Weights of a small transformer language model: 133M parameters, biases.
MLP neurons of a small language model. Each row is named by its layer, matrix (up: input weights) and neuron, and shows model dimensions 304-431. Each number is 128 + 24 x the weight over its row's rms, rounded and kept within 0 to 255. Numbers have three digits each.
A block is one neuron, or neurons of one layer that tend to fire together. After each block is what it responds to, as a language model described it from the Wikipedia text at the highest values.

L6.up450:141177110127167097167138151160114173120140109154097086113133147131130149161140124152119152116148156136151133137115129179153148149119158122130134131130150091091142122126132113087107148134112136112098105131146061141137066134131133127118199110107135095158114113145089131099110099138127110111162150102093154138113119164143125154122129092178151143164131117121085153104116134162146135162152
L6.up801:105118156098148140119113146149124143156082132126143163138167115137117143116086146118129094101093151140084082131113126077133126134144146124117121108115089126147101119120111101177178172157163119108137122112160109160114130160117134105175156122142097136143100072156135109173160139175124129147112134122127171084157139142093160134135076149163091146093115089134125105151150129120136121134128
L6.up1043:164164148122173122126151178139099111134123099128089144127130141120143134141151136122123125169157108130128136155107138120108144175084094140136120141119106109081137108080083118112123117149164122128126101122129156147126093105159087105143152115133088123113164116116123119137118088107135141152137138127142127140093111111124157171128139164165146104123132157111091146110122114144132134139133
L6.up1772:063095167127138153104143147092143112104148133128169126170149131115131081144159181159112114110106120138112111132074120159075152155164147140131162099102142129146115104094132141132116176163141125116151118164101162140148122089100112121131115112122155098125092120120089086115125133178122111122127109102151102176124138168132130097091109114109102139100165118094162110123121155124130116107138
L6.up2170:173132131099117142163059094136108089115113109118093124094145202100106183137120107154099113093166119164104133149140121135116113092102103075178164102107173177127140064107152119150111136142138157093123127105154138143155112109092088107142117103135138178116132098163146112129123116130119091109144167121127160102093087127113170127120122164133152118147141109138134105118119093117158185181084
L6.up2423:140145121092138082124125155139081167140136140137117104136140145134136147104154102168087153098129158097114157148154169142141091104127118122128117097088099161118175107108113091107147153171118168144094100138166154117108119124150088145173142117145135170114112089103100140123161144139158140092121130148146135123105129150114136142142153122127106127136161148143129142148124074118128131116110
L6.up2691:076086144101140071115117112102122089130151108136100109126141114113127139159171157113122110124138143101110110115106135092165096141084141088113098119059144101132126095081092101089153138140146103103125124115139148078126134125121126102117100146143153147158127130163130122113110094133154105150115145127152142146127120107099190144153130135135108143130099108111160167107160108121132118153132
L6.up2867:129163117141132122140145115165149138195118161123151122155149085126129126163134123121131131122110145161133142138118142125158156154141148153111152086133115107141164116140107095118093134124171113125117124091098097086092129147137076136128130104113145136103135112149120121090096076161116118113160114112163116118140116161143135142125153162088136113092101157078136118118115152103122100110130
Description: Final token of a section heading or table label, such as closing ===/== marks, medal in "Gold medal", Seats won, Review scores.

L8.up647:139153156142111103139149142064096131110171090127098129131122116115130152220157106151108125092111104141135121173096129152133134091051135113134107118111120151132126136117143089131142143146102113076152133104145108123099150107142142133121128139058145165145114131152174129142156161130085068093176160156124158133156129120167136088107147165152100132101096133118131112074145122149195126116106
L8.up942:154119115103145105096118086146099154078136093155124140144112120107149163086148133106087122117153132116156124144124156124104129146115147136110118141124094130145109139152104141127123140084125131111121114109105150118162174163153140145130145123143159136113149164113144137142108116080151111191102090118124131142132167130101130100110086128183122158163114121109133174116178157135121164161136
L8.up964:104107110112165139142083126145111105182146145143123114152170120153113207137106125150136137100139152168095127131147122143125131088142111123122089154105128114125108171137162115103118146085103126105118119151130108112123151166112061148109130129150067145083167150119131139144106161141073114121118123149110145120053105112113144136155134111101137136137117153136109142122119104166124158116126
L8.up1652:110127121118124126146145144128127118102103117121104136149131132140127137142115136126133073102110153120115084153121120113127101107144154152117113098079152147128145110124136121101132112132109147137086118105078168067160140131157128110120131139098123134091133113133150117143093102111132105154142147134100113162164130131153096127141153137180114109158151094110117145110129148114094123095164
L8.up1757:099088134135113114109135127137125138108096155105129121129158121148088152136107122146106119141140166123164138133136135114121112143139144132117093180146166132157153148114141111084162135136141110123146117099152127125111116102150083158122164107118138128162118156169140140153125110165149144140073121120082129123124096124141150138116136112168143139137114171156179093102154066108119134150118
L8.up1944:147108121133106199150113131132137138109164108145108178139169106138119157193119146162114097137142131106168128130125099128148106145099122123177153156126156126146106112108157119118140195145120104121120092135145136132096147052140096107164131149129141135134125130132094141119103106127101091120142150166120116112110128104127150109123108091132110091089135134117151137092115135140150103149107
L8.up2261:125098116122152133104092136152128127167128119121154145095131179143131140125122113134144108109111130115111163103150083109134111128142126132163079136127135115120147150128114124076118110170118141094124116137114122101108120150136135148116123102083124145081123118135172119134118077144137103115144109140157137140117113143150161133107116164140173111130090168112103152117136145124149103158099
L8.up2449:091120148136123136140083135148173156112137128099120121151129136080110170152152137174149078132164140113103113140140138125151161130126131110089087140110121107118112078084138061140145151140104113139115148145158127089100116121116136133161139124130144100096107145103143126115118142151112145096124138114096138150132084134120148127105141135129144112132102134140153112068101119139134111169106
Description: The closing equals signs that end a wiki section heading, as in "== Production ==" or "===Dissent===", and also the pipe closing a table row.

L8.up57:084121134139168140147120116161089085068121116136114134103094159098164129152142150114150150116071099111121134097053121120161140169133170142159084133144125123133138140128140122121098125125151072136144123100128127117133105165111114129106129132107135142120128134118123128143163114125116108165126153107144126162165129114129091125153090133132094137154144154129145166111105129135193138117128
L8.up241:157133165139119087133107140109136143097088146132143184132044135119134078140138144113160111165110152120126110149177117107121109157128160106127111124142089160107078107088133157126094129122118147137124172109141094117158106125124134081116133106121098103111158130106100142055100120104150132180104117147100133110105113114150101127139110094133126163113136108117123168147140177130172123103084
L8.up372:144095119086114089176117112140103135126167173103105192119143095140116109104120127166099168157143167113102158116106105134188118127124149178166159139099146134108131190155098104136136167142163133119150134173142078090094118160110140117124104080124071103116147103145153176130105119136126126146127122120166181117153125144154126075144142110150141128078128147086081124119104134130131145115103
L8.up402:140126111093141123085138136145116117115109138106150130090158154151086098093133152130113140166114098103122141130163132119074086116133116147118148129085099105118135110044141129123129114132146135104139139141106153109101089164179125111078107109139106131150121140113111149134126097129119112127122093088129142101148160077155105167150100122174164148123105158126179111116137127133108126084137
L8.up716:117133089126126107084128106166136142118103111119161116100125116107153080144159181123112110184082145107135104162100102110158116112106124104157101144102130135178118127167135139131070151126172081075071166127129203093129129127097104117143151150155109150111154121134126117138155117129127144134151139141116142172163146148102067142135075080110168131128148120142111152124168117098087138143141
L8.up2212:131105103121194192148147178087124173094089134096138108146144074146161139093137099090135147087167147121152172166123133098131162141148086153092145128130129129112169151130137118133144150146146055110107090086105163119132110111163161088131112119090112077123125133134104158131146091197143119133127142127121116121171108124129133098077119142103052089108130103121138094089144137149129120161161
L8.up2306:180126102098116125177122173138151174124109116123145139136154134180135135181132130119138087156166123103157109112120150104189129104116112093102119125090139158113124139117153127159124144110116118141093146125127127116136124175105122128123127125168105107165123140091094165119105126160167071110145110153108111167134119083115106118135163148162134148100170071121141116117137117131119152171133
L8.up2468:108113145129154152118142138128126130122162157140116100168088127126152109161170142121129157146163092134129159132116090093130133093096125120124121089123114155165115155137145130096142149120212132146146112095152105161113128121109103113141151140146139118153100144138201160077111134125096131133104087121127136163126108121080158133115158106152118116124118098135138104088129107125105147115160
Description: Table pipe separators in sports results and stats tables, especially right after an opponent name before the result (@ Detroit | L 82–86, 12 | Kansas State), plus scattered unrelated word pieces in prose.

L9.up2211:113108151166078098133137167167169089119117134131134168132096147136130094130141158147170100144110181150145160117093163095127152099118157092096122174167126129102125146079124099146083073097102112120087096074108143108162110097142144100132119133101123150090081081162145116086140144178157132147173117132123112158112127124096136160155119171094123131118079114155114100110129094114092124114113
Description: Cells and separators in sports schedules, standings and results, such as table pipes, scores (43–23), seeds and start times, plus superlatives like best or longest.

L6.up586:123147113137114159125106129131127064135164143141139149125164145150139088100149097100132133138149155128125120124119126119109141120106112099119115119123152121142114154122116062149093129097122132156134096138094137138132076137163132111147128143119158053169103077150113117166135104176169163132088114158095153103128152113106115103120092096088119142142147147160141116148113127136154083112128
L6.up793:135119136122101112143157131163102121155142140141113139111135088110160125075144083161153147108109115149144119134116145143166148140120135122138166104113163101134139106174126125106171155141127126108097129112128149150143135088172137140153177113082117109140124111134132143116079130141140146145109109113145107104126091181121104142123121075105110143105136146136119077080138132128125093111113
L6.up805:156128125143125151145103137124119178123110165144161133109129155124121084101183120122102129138100136115122079173138140145119121158115125115150072138131139116148105102137100147122072118058120138146106149151137144162135107115121194140135114178153100098156143104159155147075164108071120140137134106115164138118127103085164126105105139171120130161101164084131143142088115100086106116103127
L6.up1310:115163139082124075107126141189101138117137172102116178124105102107145125176116165147165142171121137141147098127130101154114091149096154088116100126087128102107138174153077124156102148148147132132124121114170137101164150160179151099143090119168119119102106151153152111148137126147085114126121141104114099143166159113109117106124150073117139118145107141155135161087126120148146123114141
L6.up1750:128110116156141117158098153118103154100145132117176140145108143151146112147157108171149089115100147114122118142134094165122077148131190084124134146114146093136175166126121097160138095116113112125101119106158122089135125164090177097138141095102132065099162158164142104132125117139170146097122138137144126109155127116152113121095150121119143159122123134167116164086162156106171135155117
L6.up1757:126119156158108137107163135152103116092120156145137130137166127171125114150103109161121106084130147108138128122095096169106115127083166116159145123137135141118158132126127120142125119144143147088152142132186178112166126145165109144141139123142132147144146109121126119098146092152153095139143121121127137122086080102097149133159132149125123106136132148148146114136126103138099115148121
L6.up2793:141126136139140126151094169141124136117122158131161135134126083125118146129128132130122115154122132100147122095123086145135100124130148136139159160126152160113098181172129126143144109114148126109104130102150138128127123144160122112108123090136132074067125096162204082114168093170148120117155157114142076151163139053088133171137136111161099109144104137130162107083147177119104152131116
L6.up2963:081155110185154104119137170157146128147127161177101180125157134110097143100123147104131116135112094118111162074119102081172077161116106138129116134144090115060112118140140100102107128126074144089143119131115159138118139169163099167127164128128103120125106114161155159130136152127126128138123095132116169121139151131116139103162143132146154127114100137147122154117081119155111063096138
Description: Cell separators and other tokens just before an opponent or team name in sports results tables and game logs, e.g. "May 5 |" before "@ Boston", "#4" before "Oklahoma State", "against the" before "Nashville".

L8.up677:079141115115126058130107124096126131145130163088142163130121159139131123165115103108186106116149140099140125142116145124149106130143138147139114095162131157119110113141122150144160106144120121133175128160124183125091112140133152095132102158146130126116115135145127104096106121115129075135149155127130148125136109139149120126105150174145160138115130110119129132084071153136158145137137
L8.up880:109144094176129103088140068137106104105156129124136126136133093162090146101127138131195094159112122165174090107120078113136133116138067152149088115113153148140151108168141145090148099127118163111107154171122140103109112080150176145108141116072131117098098113107176153098116083118110113148124144136150151166165095136146123126095176119109126133104159143114105107125138121178120121147106
L8.up1069:095106071146171149160103145149130142140113154156113162183093135175127062126099129139146114145155166125122118148120152106131124105134119134147124136131143113168139118123178092115115116161154176157140157098105156142140114157117133140144105090153107122096094126098164159095104109099132127154127117110092101171127111106170078131153148081154139143121173130132128093114092131204154116137125
L8.up1180:130173166122110111116086102092070151115123114110130130153154156124134111150126124154118183134121101119123144109116122179121120158149160152154087122128093097145153111182150115103152099150123187136128149121137111164186099127103163135154142146144093134150144109096131159161101140101171101174123137105117152131124149148147095098141104131144148139162138163125167149165109125112115104114106
L8.up1395:132162147095144117145130096087138141146070124134122109152101153132113106104120140125133128137087114150104152144128147112151153105104121130122128092116123088130113131136115164124153109171103200080159165126104162122126112101102125143088096173124131123101128135152107116073128112099163105139165119124128113130068114164131112122129149128123162159080114174180141153165112145114109165149090
L8.up2450:185156135134138155116146121112143151087129131137142129138127145163119156181117096110103134086098103147127156143111119152121143076142136137102136132132157118123098112153148124119110122126118185150107186135120168143131198084109145100160150177126113144137118155111108159094137133126141080144089117103114101131122133107153133133141143172142102135112153120130108092115106125103127123142095
L8.up2613:154104139093143105141157134123124105126133160134151073120106119132102147172146117168125116205176106073116173139153132129127119118139123101127092135169184123105170123114124068126148097134154111140142123099128136115155114108133152106148165125105103088101128155158158089118154147104135126119161107085166155158129128156110101162121121123153160127140137138108152110130099117152125110125128
L8.up2633:122111172130153123136115040171110109155189129172137096147103142155105135150139175135139141128114135110111113144133115115132106139147123132141119142107166118148137121097139149117097150106154198103122109143134113121123134171130134105184112116103107137109104179109130145108152146152132157139147092123097117165087120145143124120169165120177182134133125104124113096135114136138059093160114
Description: Verbs and adjectives that set up a following that-clause, often in passive "it was/is ___" frames, such as announced, clear, argued, discovered, said, believe.

L6.up209:120128176130148138129133154128192120121115136159084140137126166094120103082134127127130123140108110116137151152124095142126107103105131081102128121112102119116095194083142126103139119115114171134158155139136151144095133141126178082107116114174159108117143133138156157131137132138155095145098146110096147111152101113131127143135149119158142142098165118103073118155166160143136092099118
L6.up370:135143111147113135124139103080107119131178111105121138127142156132134125141060146102146095121107134134157105101094109102113134104127128143130067139116127085139135138157100115187152153054126109137120118103111130131100114138064149131166092121115113099163159135102111169083122151142165124115097106119095113143143145093123136115173138114118149098098157128135084137110088123136118097167131
L6.up609:125149111128143120127141148121112136110136093115121139149128109133115128174121105122145141145160079076146139149135127124149131138124168142115104156131134139127147143157144119159158119126149124111117133143147149151146095058108172106153153123153136163145072138119138161120106131114133074152111094108096122133143137132132108116093129112121187131104116125148116099079083123136094121132096
L6.up1160:116164105157148124152098125091118114152176136105120120124081145174142147158153107139125140147091100151118133130090137086185113143147127194156103146137072167080126121138084110144192141116113130146129102136106165119098151057155101149125152111122138139117094117169123167109119113162080141127127161126130108136151105179137118080134148108128174140171132116121099141153117159117127145113112
L6.up1241:124127136153155175158098115123127086125147185171175132138112163105110153155163104126114105105173110093121148134142088102130102111128114130124129126127153152133089155135134143171083130145122115112078099128095172149141112132174125167136159164120127106179115149083088114118126126096117118135101166118114136148157166152101115146127142149138121155111082099114100141131114127140089080145101
L6.up1565:128098161088158154103124132128119142131124125133155098136125141175150118093128113155131148134105109110142119162101173133175127120149115162149134120137109140086129126103118152148104107135122127158147136105130124115115127113102178120145163089088095135142108145108124154118140136125138155142124114094131123116131156117102113161113154130155163113133156111129107080133111116127133114121186
L6.up1569:071143073158136147120089078142107117106121165108130117134146116128140118129142154116143103161102118156138155135109110091112106123106127121135107147121143176159122163131163164107142113141130130143114137101112143117164138125124133115148121123132135145114113181135125158129178111151149132168103145122115122127124133135099118128129160067146141125113144132105100134133126096118145121120165
L6.up2799:140115113171153163164091109163136126121134071166112146140146116128121093185112168144170114135107095135089085132117150106130154114088130109129101163151124099133162112153125121126105088150125137136156072103118171106100151051164110080120144119123114160153103112147152122068119113136171104129053118168127139155133126143115137187110162107158160154102121120136170116080130125158166127103149
Description: Speech, cognition and reporting verbs that introduce a quote or that-clause, especially in reviews and summaries, such as noted, wrote, concludes.